Weights of a small transformer language model.
Size: 20 layers, width 192, 2 heads of 96, MLP 512 GeGLU, vocabulary 4096, 10.4M parameters.
Architecture: rotary positions, no biases in attention or MLP.
Training: 156M tokens, 4758 steps.
MLP neurons of a small language model. Each row is named by its layer, matrix (gate and up: input weights) and neuron, and shows model dimensions 32-127. Each number is 500 + 50 x the weight over its row's rms, rounded and kept within 0 to 999. Numbers have three digits each. A neuron's up and down rows have the sign that makes its largest values positive.
After each neuron's rows, "fires on" lists the tokens most often at its 100 highest values on Wikipedia text that the model never trained on.

L5.gate56:458462453515581511524558406438507513524514476519472533533460439537545525505496568551443506494510479518466492532491596453520503457410439529537485508586486475537540495474571487371503501476460533502525540407430563513498481476520468445486449525481471565536420531570479441504512445507563571447
L5.up56:471523477523494497444449520519497537548535585538506534436488420445494520534535519414529548461414503407453518405495343642379476439532465471513497566499564529540608380488499470561440426487448589473554472488467434538455518450558482445520489547472541510497411473454516491514436500517430450513
fires on: " 202", " 201", "ederal", " 200", " canc"

L9.gate324:472487539533535456517486529480476498454410465481537415417455502515476508603427572545459519486536501543454494530414472459531483509414506589571508509505517499482573524435464482469528523472485471477527462516508417403432405409495552510563513437456499587544490492508526476506480442565511532483
L9.up324:536532529474530517451531456571506513453483396447526393461551507544457475604500469505440541483489534573480523551402510453494498337498471555478556500467513479397530546471552494507476493467595539493478431451564468612521454450466518552473484456462476480526520427469522444490427452487514543500
fires on: " st", " make", " Ty", "hib", "stru", " pain"

L15.gate443:522479545422527490615533439357507517354525514496525411514545496485493486536455470480555549502514450510532428525441490512378434488478450463432453531566541429497507514509551536496460503587560468457502458495518481505512592483590419486409543449513488480410467444484459508590588488461508596518
L15.up443:585491523525543509536513537591527436460604465518456556698471501569475473430574471499523519390524472505537482494451455527483511502449514470481559491366489539567493451481517546461541544459515508556438445563528588567502492505493533463427538457557482446489468500449568565493471574543471554408
fires on: "l", "g", "re", "al", " L", "L"

L5.gate180:456525450491475507556455462429523452522423469588520548545519537560530484529565521421444425508561420364526507520451449453527521532445470480501498562525521471516523473482504519519479412487512588498541487378496464488417562491496487496545476442615495511592491387598515525460510535448457534511
L5.up180:491607456509512459552573428424481474470444466558430529496474553506495452549526476457528480468514494434544486539471537587488446505512526545498520559539544486462475531576546526535586521452528437497549498426514423485387500395460557549530543458492478489544506464544540510474487515427458557490
fires on: " Ass", " &", " human", " hon", "rans", " Stud"

L10.gate52:524402508562455446509525502542475528580532428452470528554508513489491553459428518545502529366584559542461578476514516450442489498417470572534480525499584524506409505445613493567438526417573566491488558519550558468495518506483422481518453468496570539480447557573524503524546643529571539501
L10.up52:530523588515501426439503594579450529540426433518534492556585521430366610544482452503541533485465452509578544432565530521555450516471510504549533542570532472528497450510608439572489498455507484495458566444529512497576502562509516527545509511471514562515452534558576470556533521423460403476
fires on: " (199", " stat", " tem", " circ", " (6", " vers"

L9.gate476:408542417569485437511577423469561606399498554515524466551475434482530578582505535515433513473516519558538509460432526422478524530521583546518605446575561541565509387495515476452537503447445457464584556453577555439515448495533428486461517579590568511555487596435405526477459565510532456439
L9.up476:538559517455387437482512446428515572505438530523509572502475506534460539426459474571490566487464480505561443499505474462549541598409572506479572559564484446534565562509472464560595452531550472520482507496495590500598505458582511486416483482562532541535396458497481542504496490498466481589
fires on: "orm", " general", "iber", "mercial", " proper", " political"

L5.gate136:532444607458560447569478458425463533463515518521531477486499503496597491535467526573589416542556500520497527531545438506561539497502466571446407492486551536496470462413463547467549435552558588514528544499562559513418516442503402533414511508499563540459574583577545480508492425511508555365
L5.up136:510540586492470508442497530571534555487485544601507457439501491508518489461411548492556490553566439476487567527434616513447474464457519517586530462407478431543481472417517539585444521534434522430531506461502547404514486525509554419469475469422492519530495517463555447457448442410428448442
fires on: "let", "ram", "ably", " Eastern", "face", " within"

L11.gate447:490505507490459519533453427544578495357598505463412536417507479443481591505383498598521464524597501546453569376482560442510529507461460561452493461493544421515425570510445526505517459441532569570503610515547479442480593439489469525446501508568549502509504426448550501531567496516446472411
L11.up447:499488543459634460472476492469559469512484385538488555535399566519547554556477532530526428568515426488549523454522573409519500486514478509362515393460526460512556469448611470494375480471543508504505456495447571538506472485449409555525527459534498524502509481442534587506524518452480472427
fires on: "as", "ject", "el", "aul", "our", "or"

L15.gate334:563493500451551502537606594525431469545504516485526498497541523504484491569463557536576501567413450415549538472501472464572534406541536476490473475482489489523481464457616584524475469498501495498494449480554510396479463576608546546488486495483456506556453478526610487619510438520424442539
L15.up334:539432559387544441550485524505510457521490465472587424498495392505507485467491449510493547532496501455521482591461467475462536414472567531595484475425395455514533465600532523510481524518488597525503451514472500447438475463478530535477494503448527457590592447537495433472490508433454511450
fires on: "ar", "er", "or", "ber", "at"

L13.gate458:499520569556543579569460448570528449497547471479521454440558445561519436555420549535561584528529540521512443594547505541462523498416476534482513535533544460514506468463514445502509527509569477491551559479437494487533447378566509508498576507524401480423457507544542483500552515472427441457
L13.up458:621428568452464516496541503461500587554514540630539458487583477414613441560500534480434444519494538587620615494526487506555510462551553544634458473492419502481482534531598490504451530524531609572496565529458596485478387441551475507417539546473465534541520485517469567460524571389491539518
fires on: " |", "-", "|"

L17.gate200:528470404442469526511468465524448483490514570514482524466496577425458467534460493499495509474504521480460488409480499585547523524428423408385500458451509473443442506416438553578512492468591481536436542490575506429508431463503513597470461462512398471577580478525524469572493426552449629545
L17.up200:496487496504530476472464538439457465603519507527458505540563670455475505533504550592458560487552462435540554464509543567464575504494403497543487561419458534545493470490509528527508572589517481513565540524554519488490482525392496549421500550441476441559550531462492540378432495562555550456
fires on: " is", "c", "ed", " are", " began"

L13.gate136:491411526513459622582593492547543458492462535472445510441505486494512527516453515470462442513453515477481540432495469516498520536440468558570545430532558509466545508491557471589519512446427517468486470546445437496499519462518391516462427545503544424496477449533481550615512473455498528499
L13.up136:388513584530534528414525508429500490463524500582517551496435519532525592457490431424538545518520456481437483463530537455468487464531496402450452530482487509513516469428572477458453549474478483417430404519465579505426449388493486480465495531504497581520554437473548457547582497460444488479
fires on: "or", "ist", "as", "ar", "ant", "ent"

L5.gate239:490452493445521405489539551511411498509519523533488488444452492529462479575512527664513486395415489494441567532542453466563461504501529530603528569471539437478487405570459497446523473497504573491521581439470544485515435493511446561468512665536489556434491563514557531487449504460637415432
L5.up239:509515436552487475566483428412458423430547501498506471446493462375522575468519455447501425572542547477518518550416478462530518479462449538513563438505529507443458456561453492473536558478561452515504469434462437500499532457555383523492498432561567504540571449505385442477465605514536530457
fires on: " over", "oot", " cost", " about", " Over"

L11.gate363:541483538433436497541380478434618447531491586554557507498533548514578465394490469483415591454384564526552527424426489546482484461519547537554480554591544565496482557519479511457497504522522448537436521531538497501453468477502584473450541528528586522498516443481532576629528480542515546394
L11.up363:523404556520520519476470495465494498448415512421539547481395500541488483445478459512484491485543550519499541442423420558369573513574421499591469479533623537365512523549552516499523374529531486547492516489445464532428546465505538502438486483486481532466531531442506524499493424550440482426
fires on: " re", " sub", " Mal", " Sub", " Com", " bel"

L4.gate171:481459463581531513551554498484442485545561489566509524418540516466523374493529507473476457404403594501557525465454450554515470606535451491489566548453494470462551535404541486571491552574546518495529496382495570455474444527510460601471495579475477584481505535520525472500478356505522463539
L4.up171:609481543527455417543456554503500541557472498525583487445466555520507437522536489547490536440474618579567548594476446507517490512476553553506546552481460455501527530448585449504507519487612610475535565448458505426453454426535469514476535476508557573531525492483486480453552416568524466535
fires on: " state", " dra", " full", "-s", " comb"

L5.gate188:558450448630551530541433561474607474478508563535504612646459542507560549490509510542504508437574485514475504526482534376521531443418487511616509593586490539476450434544468450516587522468472552517462475483499558477496611459539435572486473590451555502464429568458488541505453527570528571512
L5.up188:584452512475491466458469550474503489460474391466502474450504509542554521551442574555499578449433589452541482568481562518560541465459542402614455497574578500495445500503436523540476513554576522394471475533514577472522527394507427507450534553468509543446427404446485551473436544499433481522
fires on: " ===", "===", "s===", "===="

L17.gate364:487427600519446452563423485496531486552523544522514545443548472593540493515622574585503436525537482470533524484574609486446503508516406515531559420562585510396566428500464496499453538501453625562510506471494448491418435521490515439533555466487454470527469465486484461487469542496487574532
L17.up364:482405620552493516552569494398488506597423480519589462619578494507489449523538561449432612550583541465508514502529525566451342601489527450545558544544492576470458544464598526503491475462486603583514540561549527465549486389509540553443452468450591499522534518575442512452543485455529492432
fires on: "-b", "b", " reb", "==B", " comp", "ar"

L8.gate382:471593449569493510585537492482500415481456552515481598490535464436538466563503502523499431524519412475578551544493522417490448543435457555607552626545466520563536562458573417501488467508497481500547535453578565527507503555420535509559481477438511545524499385607484497553525555483500502467
L8.up382:519559494505482470538462571537380552490450518527505512512456497510594594567463501435443480384534435566464445502574552488448535445508539558463569555439466495528501440537521458499495488509489466565558475494550452514365534487456494541575527470534466497561448495505471522582471432568506551489
fires on: " r", " First", " ar"

L7.gate84:538466550530550443475501412502514487501503568580576537585500570523528430432456531551477544480555556486491477514555485455438553556434595449427455481475586507505465557498537542426476497609467592505430522412481500452553419521462503568428480478464517455436442531420539516482379492520594500426
L7.up84:446575426479454525367475479463477464529390525414505554546547447491460491508420511573510533485555445470467493494520530546559481576536527606584512499433498483514514385621437421522438479575371538507520491531506570405581507469463485501546477537448500519507489565471547480576392432499458438503
fires on: " name", " win", " within", " lost", " though", " ant"

L11.gate185:512427507486487567510453454515597580439577525428448436544495531543565450478453548610485468482538606569515494425487452409475509515529527497509571480477477443532424528504551510405518476416498438572428501468512459455533601459544440559546541473553615485490535418543484520397401573564542450497
L11.up185:475462522469540521506399485501511536449627550599496476432500512494560531501411458539508481447418524456491515471522495502503416477497560484517422442570566513475500539550524423453556451529551490521518552421466524490522482510517508520404505546488550396438498421417470469530517469526419498476
fires on: "ine", "ge", "ili", "gress", "ence", "lish"

L10.gate376:508539428449468443590511439499555460536563574616423425484527523542493496552419435550598479509583539510524519451498483419380484495475577540472529477552479522463583574487565462503519562542483515428502457460545481490462599559479475475527503546408433548501531546621545500437604512585463451529
L10.up376:426597436392458432586567450465495504565548489635478468401570519469458526460482493501604578572585440500499494500606421443483538500575558502451587517465550518513488553504440494476519575519443419517533449456547424488509463447441509483555485500427443534467403510437475355509654578512432439455
fires on: "u", "an", "ve", "ur", "ak", "r"

L14.gate217:506504507567516406590543503525520431518459551580509524507492504497513470453555496475433472482491558472440461489509503428484454606469399541436434461548573468483518487506455536490555474495571532588514455481439525527506457503466466432597369443511463522527566483459482482613504511525533449473
L14.up217:523528439577442543497466466507440573531558488478611461481387422496467528435538475584508491412462429454459498473462525487445492574507420591385400466503506465516522517519489480567543555549492486560499534443470470506589514440463501540497544453409564466508583526541488497532488599537575465503
fires on: "-", "os", "oc", "ome", ".2"

L8.gate228:499433521465415478553475577390490548495609510506484523482509579546445517581488531455516445510433467560438484467527471434558519557443567544557551547498474427588549517527489444500566463515592506553536525464548388420525546413546484532585504405420522489518574481509432529472576547543497442522
L8.up228:534476533444414468481500529522457538490521513420556433458505531563410533586513494414531413498478471588438487553512484469525503549482537530526583517478486449555512554524467461544552498549437526510558418447472481491486528460401561581588548435415486394538504453564462420457527477516518444510
fires on: " R", " Hen", " US"

L7.gate362:567448468646534502500490498512533469489422524484463560497506525481528450519486503541469535535482538499396443488503460433493585491483429590581497578460498481528605506429489538483468507410578576550535527444518523463498477403522499514479478514554485537524484448506471531512492426494425536447
L7.up362:458475470511563455533460513507522498446514495466493552492473552481481444415425499403444521466514632516430497450560538443472523437486468418551406467476562545611531457472558483332493504449487498478606501536540487493520638452424556483579519439463484628525497424477502435528472464467440518477
fires on: " |"

L11.gate263:494467420535406490556468424449531503512424519469519479558482488538472462513487506517478532422526530470514423512500557462452519470525553582630529443527468548549553459451538558452607538458511572494516484526532485498447504480535470488509490535521508497503551529603495529489529527639554418478
L11.up263:515540532553569443561534456552473533622452467461538614484501472461509533483462366531497593562482472530449488463583539481441485584450503460508474577508508519537474568496441453418451425531494499527548497484516483546435510500614535491496495461388471506485535549494515417539518539544458542498
fires on: "|", "=", "',", "\n", " |"

L13.gate410:547551608577468453523468521424489450548569572535498478525583507566515543488456555555465536464484535525418495469500510498487432509479533575459452494503565528516485528533583507490572476519513468590522515423543544503582506433530569434427587496386449524543493454407620431488558528490570619536
L13.up410:468466482522541482546465561465473461499387553531521442470463527545489515510497577481444503556449528448530498548495595462387525489511607499544541398464475496406531504505548553533544509505609588524448496448609438414496573500544429543546433430514521467490441539433536472453552472435465432400
fires on: "r", "ach", "ac", "am", "ch", "igh"

L10.gate367:507460434555568481479487524483575459472467537575534599431470578553584424499493527542446535493451581502553430476510493562447601401487428473476555495459420598455509505479527550445569586458414479439463425587485515498435531460455450490519529523493466512491532518482488510572545521541446499478
L10.up367:607518446563425445491501535502531441498440452463527564481475560532588523566540497499517472558422574426475568564479596459522474486586385485574521493442551523565485487514493552495446520588454515483468574536554541481535634409600526498518509471570463549525474418508490496446412473464447492475
fires on: "===", " ==="

L8.gate441:509402486562488528492554531486479524490539446490515541513604439576536583544456550426612543439554473539426501474393395458359517471460493481588519543420526485524412440473527473553560488471538498648509576462457492494476516451499454422416556502452484559599445565456499559531499535570559505536
L8.up441:488463498489615486573513454495463586596347460458453499563419446495466510452503505570501521551489491548508452508486454442564505499474481446481495480535483402502499474487449442566482455532483570511397523495526442548503487535519545508546457548452427557536502560465530440536472604571485469560
fires on: " se", " (199", " circ", " feat", " s", "irc"

L7.gate8:563515483507514476497452479556453563500553504524532467564518509556544426516540537555501435503540565523500614415547521500412507501561419534470450523538490436576555501509514543521568464588477505489445624497579460515561474490431514599478560377477568494526500481523513487537514424483535535423
L7.up8:510540514573539583504496375516454476535468545649603547481507559522468448430565532513494581434507469470580544486523591418383494546521466395434426474450525543530594496477498473506475474477493499495488529478491453580542534492491416439519506449505576534484431529496386479560503558439506507438
fires on: " one", "ne", " #"

L13.gate110:572447506550585498504515414505407517495572457503310570607456494535492486534454507493485443467491498562542505446368582473508503514516483526548477478513421478486486429474499504523519417547456599526543508428524557455540526494500489460507503557463474546431532488542491507556563531500544539525
L13.up110:535495526562546494599518525468517532537489477442477556525473514440585489512432568387452417524475470604553505453486473455478556516444514558503399482559513486495509471461487544582487518417537443464519498467518509481463478590514479466563452389503426452523490543475565617596485476546401495526
fires on: "ed", "ay", "ore", "ig", "y", "A"

L9.gate466:495426524444511579525530511558541520534494485512543443523440496443471568471588539522458520422497458576478588451480495540514583474529505494524593376484480482523424575477489518525492554367534475501503497571394484552526578459564472478511463560500513548484461568517540493430634445534446535503
L9.up466:418442537520425450503586434507580536484460498595508425441439526499549503487440570545435491372464499492463519561491465483555524485462564598545472465516522546554440493489489521589428444437540530562485549479540564525530522476557444517514453422512424500478440490427500368526407472526545527431
fires on: " Western", "porary", "itional", " Eastern", "astern", " Royal"

L14.gate301:533491516491562481615523455538550478465492535481542467579426501543605586500506454572525494470422472429392482516507516499490499490474521571531528506514496575581444525502475533488564487478499476419450483471571574584504483527429468480484509538484527497509495572496577536517607479582531470461
L14.up301:496459590537569455420629414496485443471530664510474481534503512575485509475528449462627489425569529415542510517411470573542498472450539391504500517491535442474486467475509581434513472448478392419498524485516547597416503549500578468528590522410518456513466505449593471547507551562495491426
fires on: "ot", "ivers", " club", "es", " players", " games"

L12.gate342:487538450514502524426437487557469485522540535474546514590526471526483524621593539470539565552518552399534495439550510541533447530400451428417513496567554498445495447496479479520440482455422504533422570515441511429500535463496492563399538570475540451501516454545541537578524428552493560481
L12.up342:501498415461444519505457486530416502481493563502506460583574577577451454559570536390562567504554495506592568528472543520577439443499488402530561511486527532577490492536459583457471507431441463510501533550465499404572607475517551480452509557455505417502444476483504500468484469477369438457
fires on: " law", " France", " U", " 2020", "em", "oming"

L15.gate374:531455591498509456467501453458498534496517521479435459483464501467454476506502514520437508543528580485584482405529504517382383543468471567511462556411578540556537457493530554585476563541480515454477521415551470509515505514485544499505482480461502528499533511516415504459574420545503604435
L15.up374:510536447510511457511551495494392482490513477514530452536484526586465582458544586447537585508462539466570471505416450474412540593500519523554485531558494460559493513550415408457547470523421486454506560484608534517532561473474550457407490521510539517481397528530437571497463567441455603428
fires on: " one", " No", " each", " One", ",000"

L12.gate115:500431555539539515490454400535571503435496528524477508542448544486454450500474543561524503468465529479420510448531524543450499364514492499617508541508485524578555431440507520518483498507498520438465490447524568506489520370516598536487516582530493473493507507594492545528518524529478489443
L12.up115:476460489515567391501467535558485507484479536461480504465427527459535440448437454586524552508510555478468499535500481512518490527498487533622430528550437478529637538564413504444453509445351429524559506481578515491524468536429525471491463527525506568494528348487520503480518539555471536467
fires on: " |"

L5.gate141:435607525506569464530587479441462559507461478364536465467323491524535476525498508550493486556474557505591495567527534424496486523589472534503510405521432448372545535467450489489394583459454596468515554533458482472491505484485506464510483483556587434422536513469573476429461400545457510529
L5.up141:548438538468466467581537478382479488537554476553442464485495560538522497471443510531576548521460527463569441534435508379486567682519450550444476429493433541501501617456499520477483511492428568511538535389546515494468561507434471451372521463545505573460510492513466471559522455543490543503
fires on: " area", " pres", " village", " site", " son", " city"

L12.gate262:502429479529500487495443565433467555506581629412565504463585461558556493533518469502578413469466474520551521458540439491386445519520537587562452575499551541504433440419568487449523492497556437500574550541467574431475469553539408651521524554396523552618517460496450509480461448524490523450
L12.up262:557566493474420561549468448411496505447497487491564406538502499474530463536459435460570537461575480467574450506495535522389414497567513508513532510496474499439489487493466482469556495426473438499504474526496490464554505411499439535636543590535529493522470549488524481530380451492502580547
fires on: "'s", "ro", " was", "er's"

L13.gate363:551503558583409505493447519384410508512489534523467529411516498533532567595402501446440533351579557415427505443512443498492436511520449465563492472434572501501541487499520419492500472609467522592394527564513546493491458449493462347451597469485414461542528468500531508466521559529497547515
L13.up363:605553529583546512491587522455485360529548526472463481467532469487551435403432537437575511515513467608465505483475556524549550480554484551628477524497612470484461487542406458432541586438405486531479546552444571481444558542473447513540539502505460400441465591591574526478521560497530426526
fires on: ",", "3,", "4,", "2,", "8,"

L11.gate246:525458641488530541536533525517496397434523554446486554440518576471580548550496530504479405575553458528525518512458477495561489469451511469440392514503544498514417545620517498521504483517464541531534497508508474468487414457574414478499435488444452488576495494548527434595458622511539468521
L11.up246:562472487514455505492516500536531479481469483401482558546440457496526528454439445512521482459560444591522417494481536475453477498661461557501507513521466454538462463491441519506574475470506565487444562435483604531462527492513503503581506532558456457518564435516578451598572585534557452516
fires on: "ance", "ian", "ings", "ine", "ia", "ost"

L8.gate322:400489559493547562515485482596458382474629538493417437507523493531530505448523533497571520520471574536502511490430430540533588470500498591587524497508517482492409518537552484427605473478604499455500535553409545398456547517511531445392528518501548452496560523463500441467556439524544590516
L8.up322:559500541507571555496451510564419471493587547541496470568450449492495526562459510475584488484523510483465479493478445609599492460526591596521525467492527438394456583499536524495529517437514474494470452554415550423530511488468587529460394527419469512497384466478576440503625474526540514530
fires on: "ality", " town", " England", " history", " Germany", "line"

L7.gate487:483528520485429600455515522514412447438563505480487534515521566411537448556469443614417538512502545476474548514507451541515481485441481491592549548556482460424500510518510461469505521481478478489650515485498593512467436526502540588540447608382520546446454525483559518518491349526490477524
L7.up487:478530464518514540504519454534534544393579527511509552510434498441538542503574481564406541508531531412499547418524469558451462525432494421553517545530567476504540476536517509517577556470470551504652624478531526532485519543526571533458477521484490523501479555560507477517455400462535551589
fires on: "iving", "side", "aking", "ising", "asing"

L17.gate298:451404564508560520495508382431465501516564460531501523388505497489513527518494526569440544441609507437433506515553484571491471609480528536477529462518481526518508525512527558415504542484523480498474487506481438446448561559454450517621547502402519635452473593435401479429513443526440629544
L17.up298:498563481477453420537435511553546464530492526468569490499474509529503478414527465462455516458472551414387528469413512446381477473441482455580473427456540517425505492521567439472467542499526518516451550578566537509521481487514451533528433476456513537492479582542525443484517540557408448470
fires on: " that", " because", " which", "any", " what"

L12.gate121:484425528535479505508569513506541518440537536557478487542539492457494420524474476510562502562554455566503465548516521479449493619445528564462493609632440476542468466502608481568526537566561562549429521423506536447511458497557436507595519425442499496599499563562507515522560512531609449475
L12.up121:510501528464589484571497511505588492483533532434480519496520497562455426519537497492496490527544490548475472536551429404402548581463480528638514507505470443478564490591517481572516492428498564443499452489546493446470519527564549470565406491412479511474575500646469463480495396519480479440
fires on: " La", "a", "ir", "ra", " R", "ash"

L10.gate281:470571417579384493459524419498485544517644501428545428475435498511526486565507530477645554502556411466494506497563543538399404561483517578466530513540503486597501523555563505472487480555535514414547501534596437448506456469498568511389449518546429467466454447501564466475554476559495477591
L10.up281:507587576429504471562502483500547541542481579568566443487561550475409537573592487483469481515567419504529475507529448481533480507478502452498538468629345516504546523545562438524513464505570519569499603586500549515420472473547373500456513477433578506545483521448480600506440501553540522533
fires on: " |", "1.", "2."

L11.gate370:484536442433545513586449497479421539548586393485377473419559522469466407561431553504473508509447526441524486475474462522553598589405552457555457563535423566554535534452541437497501424460498566417353469506528535528475423473525505467429522461437466557553491412433464540546638470513559598460
L11.up370:403518538478411482443430490479530466490503460533501493421541482489508526522458471580439622589492493568487482506587461352556522553526490482537437566428412410489447623513401565546547486494483440509498446419576457503489508518469442596523523449450531455569555549451553499521502493515534485535
fires on: "ap", "ock", "iz", " sim", "ues", "ort"

L9.gate305:548416567555510539507522489462551543540521503505554488429516511544624494588447485542549514505559445505472603482572535519444443415469447474581485465539457550541506467475484493549537506494574500551461574539491520542538485477517462477470536529534463483516495528502487532434498468518521528437
L9.up305:558499505513509476517510520526559429444467514552577464533493452519571520367459575524484461423467550512567453620506454473506565572563596453516521387484590439464578480594490462457490372504409534535532520454430567509525417524578488434540503461554489519464507580478521438565579504529519439511
fires on: "2,", "9,", "3,", "6,", "1,", "7,"

L3.gate89:516417473541536577473563493475519486470488455403551545469409495468553452544498497603420513453504520544466499521446465461477449522470422520536518479510534562477506452495591471462604427387531455547526539481507422430504462398434522461484506491459568460540513600576525510553547384474491507470
L3.up89:479469521471448526475471522554426523485512575485523464477536579453480421499464473561466544544426518416481532562514466529513495410491529476458583539555462516507489462495508446562564574617544481491531501506544547597451501591591522474452496529420466488404484505505520416505552442476504513594
fires on: "ating", "elling", "ising", "aking", "iving", "asing"

L17.gate344:507447526465533513495452459366540544443498600473531495385467583511517516515469531510547403457471487466460467528444454494480507521501480547570472435629559577450555516445573558566562512503433501514477448389471517419451511528493437469398615538528530494532383433588481494512486436598585550483
L17.up344:483519499499538522459480483431486504497462499519402492521579668547434518488478477470455467548561507442424454513504605442422493423551473440525515491553456520514494503470415492524497533600554485499533487511533529424490557602484379516449530455476547473506485408547481525429484610637557456577
fires on: " which", " This", " (", " this", " the"

L13.gate212:505443412508610463448500505490546532454602484517428464478547522503471528459554542425529477435529423546486592522462423544541459555477510544479457446506461390470466548486536522527462445520564566527521601424618521498526478448503511537490429485512491488456515556548439464546531536554422555423
L13.up212:498486523566441543469537521490464451503533525495463582470499483471554587459425505534431508468469526577459423415435588474509589443457457539471509468526508600482475484480439470493473615495567438483530506442565520492591485514419504511496465579483467428446516565472525513441603502574404528473
fires on: "ar", "ill", "c", "ed", "at"

L13.gate399:438488466603507385507494445494488427477575555490518524470539456505600535555476429552533542459484484464509434530438457458387532575427542469484499516568554576467429530522440557529553553524485436488394490502485453519483465467547471440492493375506539499485476528562511467555612414408497430503
L13.up399:461524533558549469450541435557563501480544552434515500537483486506543547538569515533517477510449525378490487528478479456479487554464526411461523522518513540450431477479384560506527579495446454501454458526470457600477523420495585483569484378514500548487447494593525482549522406461572417526
fires on: "ce", " while", " time", "le", "ile", " before"

L13.gate495:614485521499469567517515508575476442519525499492424423520465512537599512527421504485465512369537478538526469495429497441471511558564439523501566491470482518566436418474493510492598486632557556520545499458527505488494587470526463514414540473493444494484560477518456567456544532583580570498
L13.up495:460540560500555396523485508542510418495493571477465512534486610496600465515493504476493508429437561510555607436512548508467458376455577580475533394530491485558504513413517482576524519434525534427543519578422539518456426522497470564497511488526555542489453430497556508574413556493456570571
fires on: "ed", "-", "ent", "ay"

L10.gate390:476582584570501439543485401522566504527489509484475438507494474558479535590491511523501535529534430522498410541455522500424454493433517509511387461538436587460578522512560477529512505553587529603541597464524384531521453499523453463462538466535477460469577474503553531461513495497465477571
L10.up390:540520485530400539469601517515412508548456505508457553466557477501566438513486459456487562479451494452643537507575510501529496535464518468454583527454546436500512503442548504504444496522495514469483522508487514441442426493527491518430453585557420576462464537541482520550533539470485562589
fires on: " |", "\n", ":", "|"

L14.gate337:471456519513520473527572511518490525545472588468488594509416605490515439594570559533451445557436466666505562467601569450553424461466479636560545486549556463552515383517497553438498463507495562514550495365508518488479563523513562501522428468554522432494572493579400545440536587526470518444
L14.up337:387512506473481558592538408495539558421522519488570587541542512530524551507516478471425444453531480579484547510542546480410508489598489505449490461429515555534559603610483582493547439495517471603496517508530534568442539471600491480530408471541544502366564498433578522551532557412585484545
fires on: " qu", "ow", "\n", " Squ", "et", "ess"

L12.gate160:425472490563571544597508473472474506444587489565487543527512451473591518598525511476439523467520475457553512458474475518434371484537567515435463499600551507602529469477455501537546483489445529456541505477409502501507492456517481482434465567491463562553413509545414512429508498538450451511
L12.up160:395451509509524575396427628578524501436490548514461506476496480455554518519584457496386402483488524524516483426554460549581436499458508493478537516553517535516490481542455482518477531483551523489519499473404487517490531457572484520401483491486452517571469484526466543442577443554505424593
fires on: " 201", "201", "ric", " 2018", " 2016", " 202"

L12.gate317:484444472500481478505382516458504600405465403549482566491494552471538484444458475564457523485511334502439544425407542515502501564549488533504576523450551474564459440499607460512471527467511449537566490528549476413470552500593474456411518501447442449552460449496455520545461427530459526413
L12.up317:507519499467532589421503466492591507347582534493485563539428454531529468443562457562507550453517393514517523376482506495524470517486438482498498556475542533510583502536575510480486495458541547573561488484487521520474554538526501555436528470459408482536417531538476543494471530500447552519
fires on: " with", "l", "ad", "an", "al", "ra"

L5.gate208:476500557492463429568543436450497437524464574487548428584515565400515563550505564497408556495547447513504562544485511426585450499501571554475461394520493417531504591432465539507551473525581498471466579418568597515436481524475478455534476548486591432598453452436554510436582525577486464485
L5.up208:444529519539446475466506472531446586522378570487584487508482667479510527503439612496475520434564487536569534525482408574503459397564550487463461467479471425485408466506436427603492430508479507540441576401495492534537518580451510519567445447444510497465558500543538464538491504383469488499
fires on: " Western", " major", " Eastern", "shire", "let", " prom"

L17.gate114:505523608591543478483530417561523589458529517552454551464546526584550496373520566468549463502530484504575487531464452555441491465444510502521480418521502472558510544516512537550538525534413537547433555564467450512547525416504438492509560525402479488440500501535510491504442448609487547520
L17.up114:443527616456527539498463541494550469556580435424565522570448462526470526469490481475468554449467543486512507507531495449435444501477556437544430512506551474455468500548480545467453506564489524536431444459486504469493459490588428534480452431439522554414453540496535543569528528516466604473
fires on: " which", " all", " that", " Al", " but", " some"